config.toml
vocab_size = 8192
norm_eps = 1e-06
rope_theta = 1000000.0
init_std_o = 0.00559
init_std_down = 0.0028
optimizer = "adamw"
weight_decay = 0.16
schedule = "wsd"
decay_fraction = 1.0
batch_tokens = 65536
doc_mask = true
dataset = "wikipedia_en"
MLP neurons of a small language model. Each row is named by its layer, matrix (down: output weights) and neuron, and shows model dimensions 192-447. Each number is 500 + 50 x the weight over its row's rms, rounded and kept within 0 to 999. Numbers have three digits each. A neuron's up and down rows have the sign that makes its largest values positive.
After each neuron's rows, "fires before" lists the tokens most often just after its 100 highest values on Wikipedia text that the model never trained on.

L9.down673:511495486484501530467504485413465575470405503361505442577487474559514497465448458469571532518542524629550494468378460522592486506489466463433508556530524476488471597485491425422435499500510470551477469541474555555471526497454486472556406459516542560516504488342481544472515528539455408471486471371545479577552429500453438520513508485552486518431436499468502490510520481490587483459483412529481483543510547410454532493454508444535402493537452521594532531477423536480436524378506531457548484514488481469465432478426501440471616514497491478485555392407573493458497525482620486451552548486476547517450522571404651504449389458509498468506524393491530542474448504466568512377533495492445584525540489436554553556561575544485497479477524551458482606480529560511519536444540441
fires before: "1", "2", "5", " ", "\n", "-"

L7.down241:532508454573468484534549523542471602460543502454471387533516498493475513512605510421449442509455567437451390433554538603450457481475543437417485461440483477492462427473487520456508581488447508545546456448476538526522578579427432521540525497467536659563588446456522549421441575509565459502539533499461454504462450555529529532523567439501511401479495529542492473528610516638481489490487458460451511450459455465523480466507551466507470489479504506471500570504532439357416542461520394523464505393508530486532478491579490529515439519599547429505521620597555417434499475572495415590449475540543578478450523400483526477508475470399462438587496462492646594516435430503504469517507507512533486494574538516497550468463434488538529539436598460530551400539488546489484505535423531
fires before: "0", "9"

L9.down114:539489547527605546517429448506493521525531514463418458582503542581501571471441392463519430475511436512580395546544524564576602536584409529426475460495552521571492494517532526483468513385522574420516519457436616446491535484446433487535498460422495527453469537269484445492492508456526509528474445502459502583466516522424432523469519533465605424480471426458503461414562531514508468506472472515556578495405496456499427472468424506601512489535470562554457461512470483506463423465457531433528580481441466473488519540505496500442511495498511498477580507434441464468486507539498507504512572537549525454474562582564524533480505483509510534600552564480573485478493471469500477485463503560571522595580515533497423508539643507491432484530472519514520547576520508571534518477540573
fires before: "1", "2", "3", " |\n", "6", "4"

L7.down1744:580534513430449428494429467475509459521588458485500607532554513507537520564568575467487545523508526468485395460428519472532496504425507502539492548461575447504420434490464499636488500533429496531497397507382604443547522512502458476546502475530513462486501459698416566482511495440433595542478545540512469383545506521508558511600451518486488552622522412422566491570561508530524475477488431522541517442522507584508494515539501485537465496550560520528542504433571524476461483559532445352520460529451456570438490570511489425454437425425453540502520458427511449495511452440567460552589409486492509515531460527387435520490406557494512473502446479501556404545475425528507489447501509536495451517430560519465513485448447527456499504529473507503424392541504556504475501568390548
fires before: " |", " ", "7"

L7.down267:403491505552474506481461557500521475487514548573514446489517465522570568528491502453448455457388498554522482411536454437561455500569473450499524580471504437532521500505549382557536486450472569510536453483575471474402483469403518525504527520475505504478470479649431572460389597485476517463531488547580519615485495558483546551465488493563480439518489460471467484427571541549459513404476512449512542518507451457586495411484541542512560518534408470492515505504454545503420547439574487583467482479519487563524507449496475419522492447525531464471436465556530516505538477516515445503461456546523606569634495456364579412529553545481536461462419507497549500468515550606517514500466484430589527539570500493605488482555394496564465494468563462408516475506488511541518476615471489
fires before: "9", "k", "8", "0", "1", " "

L9.down1284:488538385468435449538588484488482529522540495510478461511524508414471574534489581545588457519428468397468586506550464517539410513553463516452487444434498467542531545436528462519539468460486485581435437480476479556501461394476509556455502516499468448510504438383534427473498379486505525517454476503585515532486410466548458564534596435490540361577477368543474497565622496493525607555516609473534484531552507540474492498435491494484510530591497496613492438520480501422462467475506430476482492484551564567572482408440476564482460537463489498436475494530526493514527527523485492514462374557518499477519541507455531473491446435511490534523441558468552532436482495520469472489494449541463518514487514482419552497398493498597581467484495467527593542554496417518455507448414540
fires before: "6", " |", "8", "5", "1"

L7.down1382:522614471482489531589441444475413544491509413485520422576489463594552530486512519463406564489552496482565489600445533478509459433543493415528487428538573513602428514569507535490473402473448494483514529509458549510604574518558493472496595503492494521397499524424456555514554547448544473551454474503424528488632534444515437537532477491518563523556526620577432493486653361577475446537435475465436531496522488536430508462524633485468503393505490522505466522531534514534416570516475508571511496503575524524538533518508415494509494527526542501543448589530416467486536428568513464507507540540440493538467569497551443418519526473436510467471537510536472489427480433506530520398397492427523448485453498558466518564459559530483474556475495558498544528548493520462491470566512458
fires before: "2", "1", " |", "3", "6"

L8.down556:545530510495470483486500524493527471531497467421573561472497552429493443555489597395466551561538410497446467477418600525517521427463568489505497607467571571403484491547492464454529525476533539520487477503514567512515553477509494531519497514520553451518425465654574529469589501473554474502506503457532416386439381530416486440586494402519502470523559477545504494607462438472521479437456414523491503482479519483427486513489488548585491438466382562525459526495488502502561449442560563451562462486580502570436511521576476528449574501456484497601554525466536479520502564459524491467519505473485474563515654535528447477545441497474494467482463546487597558555569427553547494424401466479478461517404482599561625546491508390447482600478499530582543457416412507449576558564616507
fires before: "0", "5", "1", "%", "2", "ats"

L9.down1594:485556505544563545600535546561527489526559376476501548551482505538487485383538448521485481544579482497498533340520485507471446564545549521596579480550527529439472484534511556453519477483568440490541479467468504477440527509518524499625427439472464460542545508426421507539513425479508602520630485492463466497498500445469533455504566503495484527566421466474472556554421512470473549531422385495556424497516507487430552404495566543452566498597520534599558557620537568475488514573488519496500502468463497473505532438546577509417504537507525566400609494509566530472518503544595492536532519482571525540563370446486477554473466458459486537462539571381579526502567558516533504572513479483473426554459483479455501509556496414547645560604519511472534465502513469503493447501511587
fires before: "|", " ", "-", "1"

L9.down1387:449486564434451511471517508414481518571495507512468463444446491472537470546541532508505512594416441445425412472516504463513549515555493545485481464535524573440441489475466602438464472553457506538546481411483477617591508500477514566626514504549379539474534577411483400443452575516487527543407547476424472405440531478487543547462473468488477447473444404558596427487448484520448471552556586458469511498519477452482505433525524445418528449542532454574592460503396467509457535522462467523506456430510424549483482539523538485478483365416515549517468576476490464528425492488549464526480507486482458408593493555474494496500537487552525519458493482460426528433512504463495465602416470554457531511510547571473479579501502601488446465441498458414441539490489479386465532443573546
fires before: "0", "i"

L8.down632:527489468457454537426528548497522595504559488487506467587461546494477510445503416581472515515482592603474507513458426531446430412466480483430580543431593518441469459478443523547554445565503472515538484506529523491560435487458461542521500485550533500594513449619557467519499481442451418548531496500481435404590448467575426540503404377422471567599494539473551406419546508584495528513522509426490527555583502460430429542515491483540529406556501494498390510489466517545494453470555505573553471526487442547415498544581507469575464554501497512568498495509517487516504521536579565485488490466518606470534401473506483529488433507491460492419430472518499367447459514501522530474448519494478584493501488514399451519396480512528576627537541490413411576517502471431569385575504533
fires before: "6", "4", "5", "9", "8", "7"

L8.down23:521433485568553465468433406526525509488506366504507322431601447505447521510442552416577572500413491463470520584519474495551532413480520554584561545486463530435531551477513474397479567491469486525496446474453413487534567545599568481464521494493435503558517474505519496530487525523500466476475554503511503523514511547606478505541558455472569409484474514456534559494537595492445489472449461604516508486420567485479456557517501564420478490558466584546429534479486548530542563446403548476510495483530406535420536548551538479537510441493489490428454490560517517515536589523462553561494478532436425486572597433436479482492430495504594499513508406453513405541596450524484459426586515568468528509514571565478526546506538546437478497459462559527464556496495500331472503548466438
fires before: " ", " American"

L8.down159:551602485477524465506468492508380560530485563477485514568529470554486508594499558519472448464559509384437477495567529504492472497469471425488570620461445418473597555381511443526569523443432475407515397402528512574482514393494549436482402485496539436511501575238454516537561486460490488481443514509399512557602514495465477482489547527583597466483559444450503441479479483554488483536559502489493550410495506472415536531478489557503535510527551560533499545454523562516454471543500430457512528478540526513457531498518485494528555520467488413542458442495543508377524509508493541520476588425392419531465498488507470481459434454485459547539507420563504565507494591494528470410511585404472500556441536573487465566524507441531459654401579570514478559465461570596442558516460501
fires before: "1", "2", " |\n", "cean"

L9.down1008:469518528556468549471571531474579542554516525615515604536553417538469488513526589573485560515524471458530519477520476519516430486414549570480487566525480485468544525542546439425450518457425435480465531570519548585491491396541457505460521493599599507504483549430432494561451580487515438545473447566568492430525427495560497458504584499523460510502573442572452449528545553472396531524570445524548516526453573525536614439490516473436584478543512530499559567493464547551487421485521500447511526514402484400535498416504477429481572456541458482436626545613424532548443503448509437548442462536520534483490511551487569542484439522502499455448577466525582480533438436565440448489418490526472492529526565486539494506640617452406422503465460471505526467431494562498401571489455492
fires before: " |", ";", ")\n", ".", " the"

L8.down1589:454478461508539551411553483475554519522443477463446461441467476539461524590499522533494541553480530491390542435456502582561431524499495506502504494494506529566543556416476482501416450518544520364531521490466506451480480549573508550553420565587424507510564502178498419505521473406459530540510604412536452553482391384515487451466497530505507549432531472551461507433555477558709502513557611501416551498435510489441484520545513498485434512528503498452523531539509528604484435553587552479499496463567496500392438545519545426476486567541473484482452480523544544492494468509541560506448495432456553446420523490472440517440569550446485468527470428482487450479508462491423468500487587470463499522557502507489357555354537465438521589474481483479469444455623527440488506548510515
fires before: "1", "2", "4", "3", "7", "8"

L9.down1493:527477471574535570553620458525514517526423451531425482446531578503500503490550475549474560564546438533521468456533459438445551525531448457584505489507507564507503454534510552530475521494510466524425557505480448608472406513481486499525488491535513469515533498294574592495494455466490469419397406528478510472489476499477391509464416425480420517512497483490460529496459535557526485469495623512494493405494469543586577479519444517448512495529424404419475513397467586466499589578531478434437525456504460489495535577420491545488484514428540489475492482494519559529495470422572369456541497571480357514487449591521486556483609495547496494441550487502543495516509539552502521417496524467428536382499445550446581423456585593579498463445393505562470536407397513517443511539524454
fires before: " ", "9", "0", ",", " to", " |"

L9.down1558:517514542501477517507445524527512517484502492524425490609568529543526457571443542568429490448551500495542543557464445506471461427481487493516477525534468531510457427512526535519523473489528488500478482449580536532472497440481470510438452423422491512545485535610467494479451481511439491429490495460475519402532439618594391508469523513441448488548528600503464552481394481461453573457461556489490528506505517501525580499463427428516529496490517467546559461417553502490500522560507492495518509523432495498466559491537521514543618487520450486367497513549471590507534458452523527524559501561455519606544461502484466490460525504521452448500537559527495507396394533470512459467380581525494539442602452499375433546528346554467541509484479473481540525549565435475559463521479536
fires before: "1", "0", "9", "5", "6"

L7.down1250:489487514533526548564400451471509507482551533493486527479472487603520426416468489548593465391547472481460527517460507484553537594584482441474437451484444562604445469553492539499488585498473414521422409529585464542464481512442527577487477459548562565525462504498527484473582470503492566435508571460521478597425517531466584572488529479532499432523495468506562432434462451543487558537472506506605551504495600533462472478480454451459481437411516460487556433543365451445533576496468431462432522525527506473469516515546491444488628477493544528575494508539435510559576510471500501534462500418490440535512473553458522541507543495516476504489402518543546502410487592374544510554599485529477544462484451500463461478506520459525457601445526577469442546448444548570554570476486550
fires before: " ", "0", "1", " |"

L9.down171:601496543462485532526527500504455532433547483492563480493514525400504552594462430498556570383515514535502459461453519557508472419517513528489420543404503494488506475503444521557482536535436519468450428492471526565493489586512490500565437572442477515489479458304551469533426459530523484549477527525520438505501551391493534463443553403474498502535494518469484547420549507556522502542487514537461534454437397482530380389548531481649558432553461515517617478536528488450552452486521488589534550605561535472448502521441474472433521557506510447553410492542481491423440473472576404495513468483576532597475599478420517483494457492439534557500502553452476470492448554641455497548512432399500468619496457578428478482577499486497498562483487430490532461586551499479496474624557539
fires before: "0", "9", "4", "3", "6", "5"

L9.down790:465493435591521461559414505539469486458503503565414554454487484432577507552481548500537494439548577541555481543515469530487549417512507478583522439468480493533595524450442508535381522504524363444432482408465414456556465503505456578528508429514500685503407480343567457544478503503538451537537517521526514476586513483423446436491460549535502504538461448490544582446486503482580446565605513518567429489591534503559439497451444567506527549468501505446508466516537556492494501552433534515503496516516541508564485510541449508440585493470487484418460474531563468526467443500526464557397507556520477534491407542585468448539533537501496460477432585590472540487462597462492630583493497527457585507454516432478467605518501536542469530438453493465459471442514471484438562490576485
fires before: ",", " of", " to", " is"

L9.down1003:528572451476530572522463468473495527389569497437594431592479540594484524534501558430593524478514480453515521513465466514556493524494554543585531378437466469503451567523622420614494524458562453525492549509408480571516543488430520471492579519592484550518496518583502637502483597480504463461450469482480474449595466602586425530475573563544552464471505614487482607580529496509412479476522402488483520520535556581519599507535454497512483471568552552532542509525480514505455520417482463444513493486467512498512502493445499498513446539568445451447522458505470480583515458466503517518509493482519418476518607542534428493579512514581526471494478561489494425579455578528497466532480465512501550506553503482460435468586459487478587520519499464451509474614541470570485574542454438
fires before: "2", "1"

L8.down152:505540480387605517540421467511586450519428460464449601522492536470468444416429536331602538526430459457515449550573447489556469454524500439484542419526502544499490436562548519384476511534469601507510451530526416441425502535572488550496530575529538431399475488405457469466561455541501394473423517459564592438488470586555549494471516460387557531513504493480500566537515523469512504458516565519517452541580533518421516448516390503496500465505464524559368557445474557524539486500531463498529467453566528451475511513507514485568480495335527579467509474552552495499541504507515453462430500553434481405507518444501588562505503475479502469561434562431560510479536389529481464545478546496474528478548447528471578541519481501500538570574482479446514498487540537403420495465504514
fires before: " "

L7.down1424:527461533466434449491519588422485571461496578577544436498556507397484584589429584543442508373469489550474446522563540425601563439541515444599462524567491484581539490533468432446453527535498461501514468480565504450510540450573530434548545527480517536490490549422542586469518538505530532418493537573559576534496453517471562457495499456537533513474460490482533401575489437486441534458421487468463548482442412434512536515467546540465489445480530547498510514501537481566528479500464430524468499510514529520518505513444488401539514456482469481619485606461411505514427560584546508574492488573521484578619418525579454439391447538471436489539479509407465477534473483435496489458446478493495447542521438519456541475497511530440485524464445501485504458530409516457496540595508467
fires before: "0", "7", "1", "3", "4", " |"

L7.down451:518537434492547611557537469495515487554427555548488456529593571470529435628586584423470541494434465432458496413520405478469608470521519571584549482463526523504478508484490514512460580492521549633470571490510452475533452477508427560558510506583531492498591525551539431508478539487524550511499519460567518501489484432457426517545488518552495485544517412536498411458489390441421491508462493498551535556529480532390469543497550478469607498467546489427557510543531479467433546449474459481556478528496502438463555451463572511511465541498508587491539505530516554426552459505441487680536477512449478572550457489429469548547498536530536491490413583546496480562460490460403551553567531372475511558467464498556516454527377435502457485486510505418475484560589509490520472557505549
fires before: "7", "6", "8", "5", "9"

L8.down1612:501540554498513520430520501486520486570487457601512533484506505477534474466433539540440535484540465509484547507584497514475497476411464511454397496549516456478497538572463512486408512485476492607551585569477561537505487550538525591457470492436544619524473514396447409413546435453448512589523465549567553517521524425503516539423507566485493501512414436388468559516470508530480499444527596566580510463608484519526423581544577602498401552481598575450504521485479481541532517574564531444570472530563458550472576501468537418618544568525544513443535465458466528483535509473537443461505473492403497441513540583462536490500486399543470373455483451567621452620511516508377468501501492379455587528533509417518450528488536475458501522513524557555562535510440524516500519500521450
fires before: " ", " |", ".", "–", ";"

L9.down1422:414469494487413497460458513527520579506485515439450584520565422486511385530524590460465456571547523523437503476593458486547527493493487516587537466501456467503458448523549363543516557477552510499420531525479512423493468439473534470515522438544448536476501509754560519458544508495471489424527515507534443546455485485536489533457544512436514484511496495459538471505520472529518520523528480561437508521481506541556641472422511458429466518526371398533478438587518544493502467516588570555473571430434459466427460549569567532595487501485556549519526553560525521584534554468544439495441529518361518558461473436451488598443584503492377577533414509439461488524491641428526555452468601522416445465480516501543557605468405481543557518572499496522504606410492489443610435510484377
fires before: " ", "7"

L9.down574:447442471485443440485525548518574407402454563491489482505484539544460535496453558447387496527435471462438504460523490514502515544514468517554527503570496414530512565574529533439510460485456477461486506464534532530483493527504465493503475436512524534441496409293507499477450532426501549554564326447441542439496466472476445416447442442481466559487520542483540353366469432541485441505392528502449478461498506516453421475506475422538506453576465389442522511566504542509538481456393537524477525528446505431454468429524493519447515554487472539588458423424587529528571325516497485514363555606603476524505499565537480534520608547500595463451547580475521421552584517453482478545570520494476475531445495543499533443556531537505493611456529486515496524551571466485442437479521529
fires before: " ", ",", ".", " to"

L8.down204:494472467470496476464474498480602525495608519465555434436508490476495510480517527517438516413462539515467451570475443399554512444534483473583495560455572535429571403492521496564461483437391466515435469491503521469555464490476486493561457461532518434559491456490460461571518584569469478445471513393464578451548531530546397496437501481418514451437424579487462500554462387536439595501421481470522492551476516423461559460451460531445506474509551470418419510423585430485548524465518494500514409476527480520542530594495492505491539457512483541519524453450507533521575536560519502411464497514477470443453554463523440479486398537507548514452499630550509475468410489487456574495484441509464485547480404561401572467437462401440480454538536533511410484518468389479406522447468459
fires before: "7", "8", "6", " |"

L8.down967:439567537431502439463515547522542455447503550483482494475508452602501493568488545484524382443449397509548550452502485554400486450441555489497514536542519503487524489516462457581557407431466419534484477496460566485558502476517510494482517432470512499523505533389468490566526577492456558446521546596557423488466514510631459410549500504546480619525529493471541496508559545577423461496490627435507565437602560511565481602536506499573566538534426531486498427521461565499518441491498570499522525598403462575518517476515522465464590536524435554482595467458397546515467449412582468453504532430540489478535623510399584434526494454542473498469491552546481479529518460415498443527559459492468537587519576502629496560452501444387503555368506552521390520572513545482428419473555367
fires before: " ", " the"

L7.down1015:484468499530541446542489546479584541489592475585499546426487590473528452524540491561428501437492540572499489508594474498374443500597488554513581608359509468496498563525504486632511524518481475436522414464443439523428478460514486568524520435518469534469537586559472469541499503498466553534542475458541460478571514480566510549479527453495523471587537459460507476541458496502494414347474447465492474460479471465477385548491560537535550456488499476429525547470473505489538512516476506514590516449439517578509493486532507487480435471458551587495426506485461440392463448450485502532547414430446519572586482537489471375641486479542470409480448579424572480461425533572509555445538386436478462494483466477541521369375426474561515458511484484482487549477559539515522450473473538
fires before: "5", "6", "7", "4", "3"

L9.down1005:479497560512584439446507423526530405547497489448571568464535393419465515520530482557493518471483621460376457480411416569546538430437539485470480563530455567435510552525505449592515538580502512519558459473503501526487526482499550546523555499569548536454537439069496480483465424527500515528452503589496509534531463524443502472527509568428524563474506568518423553501572492582473541475445548477554504487497563482478542472553500412445480514499452557507520509519464551528514523509461527512395467440558505508451511460531375461533479471534548545529539492495503470492497540535546457459459574431497486482472503506514499571461456536503452520512472554505440513460487594427499449535513506476497481515606527533515436506463490548488538533529557430440472504505642530529533484539523465
fires before: "8", "4", "7", "5", "ton"

L9.down1471:495459507512497529497473551444540423526439483575514533540498443508559537511559475519524388540522570585520566566481519523455518571595603544476521495584447505520580496542485500512568465533465454533484521538476436535412521400491488437504575478489483474505462475373479478469445490519496432408586414533506491541412535469523517452467543568530591357529538511470519504559560645505462483455506540608548485495526481497489486432525539499511536424430491407499498500608491565540477445513529516582502454498500619528545511486453470438487525436553462426466462573500500593510491493441436537529551512359560505447510601502468537440474406458521495542596528485463541498438488501512498549513492425483433524526572525546373417495520547498541539458459489517520487416525552461440485544511600538
fires before: "0", "3", " ", "5", "2", "1"

L9.down1707:521520423536500441451522456498437465556367590498593484469474470462436494436406541508482501472509486490414595494551391443518563484622550480458479453535554543480435492536492473557455500506562493510517499469455425502488539538593502427504558527428579455560544530482540571511532526449454463589516619468363568520583511465477488410583500535498502511474543483387542457449564449550519435480466431477451568506419443586537549576394497485496481571547492538471542483574432498539472510487480419423420573429515567411487453624520554514495464554492589476612561563502543591540525440466450539398471438457531516557617429455551420496397517483533499502499541535518483543507440561451401469520591465463484574514474514523455539517538564598522505513312511514493444513447546473488533463534497500
fires before: "1", "2", "4", "3", "8"

L7.down699:532571509536540498499465506467558509500474501508428596508432440523491434501448530577533529492411441442576519491487530496500492461473490575605584482485443450543539531500473530454513575537498371545512540453533453402615521523565554495436492407474556505534463589471611448483469563520436483440446538558535500494528639488415445480514415439556568447549484506523469528521487447447432471489534521549560541515548542402426375505348445477418538485470570523481524571511529500502569557438635424578547529511421418398452473505564506585461505551463525545497576462520555462475534526502516378546611484522433534463461398521453487440501565494491439504475449506516536484491449540497454525462479557467387539676578430430522537491492427487475561466481508475477443513569530602539479460447521421
fires before: "5", "4", "6", "8", "9"

L9.down24:490530547536472551516511571459510467470506595485437617501562461483427527482479524502526567470512563440511543535515445553584520458563449450444469514552463529495482462536477450489583535519526569455427488491529475392465480519546575516528544479514581496545516449691484601501502537442570405601598537515536489490531478450501528415520461493547382497539507509415494447544587490480520399610471529464503510590441521624414553524435551479435559472464476476526485410541499518514492526490501526473523523492568496525485499470449490459475470546446551446537478514571467584565483479413510517500406550463481597488470404488493403505527442525545491506405437616506545535538546576542440503463514520461426476458562497568466444519511434442419535517567574446476530486581525531482449461477527451
fires before: " ", "9", "8"

L9.down405:420459592526602571497513529530442440535410518463506601538548557510422476460551540469494596514541501518539541505440479545479489508563426547509548505519518564480493497584521541481437464443518473461541473538487453565498449475599510475498512465573493398442543473486476580505528512561532456445483535492509505410391576496463538420544469546539493508437506456525524458524528496424426534465489546470558487519565542479504522488461525450417486463572448429524488445438484465438497478442428496460589514533499512609478455512503523525470593531513533546532451563473439547561503497501517451551438442463528535559453499508544403511534507632487454579439551482430533566454605468549566509492461515503474516406460542494576423386466537488512632531479436479531470512509434501454520501425524496
fires before: "1", "2", "0", ","

L7.down1:552556496458534570522550534516491502510508512491505519557525445492546539524541509614455436637473378538517472541561481477353400509502503528510470559470498439431525531518494447491601425512485483394539518543517476527502434520401520546476508550487515519569558461591482510495575597435515552524429523441454477478482497480620443540498478412507579522545461436456558485467424463509529481424610517577511470536619458504506444517478411540599513511531566452530446496577438493443467422401421550511576425501497443518468612443613558446538459508553525465421447390475570531462459498439492493489558479473479504519522475447550444538554432497459481414432445549507510447451465467501448453531552554396431494507393474414530475382492370467485544599508556517549465537557545460447445476553479568
fires before: "8", "7", "9", "6", "5"

L9.down883:470571566494490502492483432535553436488520501527534612530420544566526496472471484562414585497512620511532350513526541464536481418462436443468469618563581566559519495598516505461508558485534518399431517536516644539514543517483495546490552418415475427514445427346491541533508423571568414442570588517538596524466545452503499406505554521550499548544505491308567459454562530498542499473514604455521487582459469499540460507520491532515562430501487554536481501488488525449494544516471549425578458549450430571540610490473465481495532490475503501523494409407639435559444480441605466503446515450447538569488628523485436506490485529501419477398531470488516416493518456540500501518520472541497484545508507449455589427525516474475552513514527533497433454506477557530435519549479466
fires before: " |", "ed"

L8.down1786:519507396475481498496478508470519488523496625440437495528485516510505536523417465596407557469558562585547516610510552428478508491558408521570442500524577512581533467432424524478476468572558461433497527448612396591536551414484440565515458487491504570517522485518579519499471440522546493525607491543407505460534482472513488494441487505464470549487502469557493491516507524554515498515506527471456561424485509498502448410599484538540510492443566486367490481523475462522483597566517470480499591487564456547438419544464507488422473473503427476504460512451510570561509626413485530455372437440535461500606479586476504500456496517574505539450515481490480439460470649462517395482466515428554468525479517423492460491526524524515508511477478465394446536496421495521531427487525505
fires before: "2", "0", "1", "9", " census"

L7.down1052:443513496441540627461475577510469594511508521460505483546491506473460412573506481456497495500411458447531533491517482481504539527447479604471551417482479452379477540461613504398555518439524569431519545456579502506574493530492499491482635454535567449466533580735545480498512526540514474523510522529511468428498586508509485440451473482529458437520532512511484525383526445386472480451560510538365462573531512510405532562498520542499501482511492572534511495507477413571592480502535438579580469552483529497487485462581562541594525496498553476544484504506413466474504458469491482612489492496435552539511461508538445554569542549442536460506559458530445570509489561581490438501457576445481474497471479483523465389464393541466585495465441451476575485521517500470422413473506534
fires before: "3", "2", "5", "1", "9", "8"

L8.down239:526462514532493482530433524457554494558464470454542413514490483473441495476568530574444457478535535530374424547507477566523459463488437541505526489448561450482523501388480512547589462445546516471564507414419538452490452530509397575554537521475447505450548434182522602489597521415497489519420480553508521517516412531400489474536586453537538446494463557472497446490575475558514537511471514460530401491495476447505432581521507440491550475383493533485544482591505487486499440395549485507598540499501502432464440471521483448390537506468457539545526487448515488444488481494506454432421450537472577501505573435524501537509449563490458565490453492603474522476447451462567447512500541525553500601531496465474507504566490579413460533582514477594384488474535529562464538635482480
fires before: "9", "0", "8", "3", "5"

L9.down603:465524455569502537467536561534549591447550502526595451546487587441470478587522489504583442501527495532433622516453486577498480471552502508511529483466568459446472435536445460476495625531456469527427610462480498446482485473489531478581574387494529403497516529365420510575520611506463508532465435533397494451516413563576553545588443464541474473539486345596512542504503459536389523512497508577574511546489522558479532576455501521424475522492500493456495454486537411476474419555368471555521442474467489496524471524484593555444478504476523530520543496549484584470449516458435502560469484503395518489525538555510446570555530411457447617390481556502451410541431473523521518527479533534572534651388382539469562439464482463461467458552426444453423480585504443565453443558456515
fires before: "0", "1", "8", "4", "3", "7"

L9.down1338:479575501508478437552458548480471436587556464459491422430452506538433443431514466450445448571507427497539394498491543414454505510453530607462461461421537575478650527490500369518570494476502550422513407477434504463508479470459554599495507538504561480507478520540506500517513464416531419479405548406568506443427465473567503514443537506503460465489488444615551507467493547443544555478506423509577550514438490475448629509519500433481480498478479584535442534484528444511520492570467505479464536358497412509560533409436550536488586480494597449496480517521558506439469534568494521553456527452457547422558564443451480562503462570489490473436498533508569548425509523535525441508415543429414420523471544584483566463482582547448504472462426477547553521502475516490426478514547546
fires before: "3", "4", "5", "6", "2", "1"

L9.down1699:572463503525494640497582449516491572527549425451349398541528437520474501516468565568466572492503559428442508569420487535509440517527547617527433544540496482445438447567490477437490582426468397494485578515544489541498556502458470519490554450512485556476515487418417422509521552511414524530420500525428530427498460582567514560392489492479588525503447509497596446493468463561475569560410587477522575452439487490426512530539517448465426477511544560460538503401564570511486545482549530485509525578430516441382561371520531535541491506462552489515540576495477507543558481523499426631484573451464476456446459521487537527497494445536523484575504492512500455614544454525426521462513502583488499482515399505522556537444556467556432537513521500483439471520409442590547522498513503
fires before: " "

L9.down829:490548536456548529405545495511490516426519579525458471582431476577423520553428467449464414533512497499449492541510460471636542464492520546502547586598490518519496572575530441508479445439473480520476502573447513480430564459465578506532517481451545535481554501403481466448483580541527501498497535468558547545519489488526541547394522513625552593530469498498521468476447599519501556532515526580580477437556562459506482507543519513489472522540436514516515458479489545428497512479435544528450537540517572523398548550502472453452499488484487486502550459513461515561472569533487543518540443442532487493429641551512581415523576551536565479482453554479505473511514517557531386511522578489450515420513409399544548494544480501535546506442454566479536489572412580602462534394468527
fires before: "–", " to", "-", "\n\n", " –", "\n"

L7.down1207:532449529545469487553366539424543561509527505408520479534423494577464511508612488541424574525522480429513533521518420538453479486530553575552601490469433580487488456566565517498604508445468509510484450494502434547580380573397472482466440429494499491473505447405531493522456499532431540518507481468485460561443518514524492512425577525495527417510529438505478484430502551572433482500532553602586520544553447602450454492536565473427570554592494471578501433602442558505464507513406438563540474475515526494492485410559395570470508471474513468435407487491513500562501491469512450533462514521477578482552514506463465513556430469537607494465504476498455527509562554498464526559425475438512589487542503529540518544478466440533482512535579523407555514561550411557496458552536600
fires before: "0", "6", " "

L9.down530:528528540483424433491569464439582596490558462509499479510478490524560500574526470487482488428519538511526401422436501513411448512480457541531445438437601436471577460590510443535538570456527554555481517471474502575497465574494526586526586428559376550515516376351439447390438453469500514524488542575601469502416486504498458544483556520609511486515464495421400562569523426467539554507454388592607478422494509415523529497493476366474536474530533538548546494476597560526515437406624441483465498572558552586464462480438518453519508421521453493522449496483494563492527558501482528483470517524448521555426512472399474514485528515386496573543603540536512441510527506567528501532514460516496457539513461545473535527506531475485505539461574469496487456630425472511472609510564415
fires before: " in", "1", " ", "2", " on"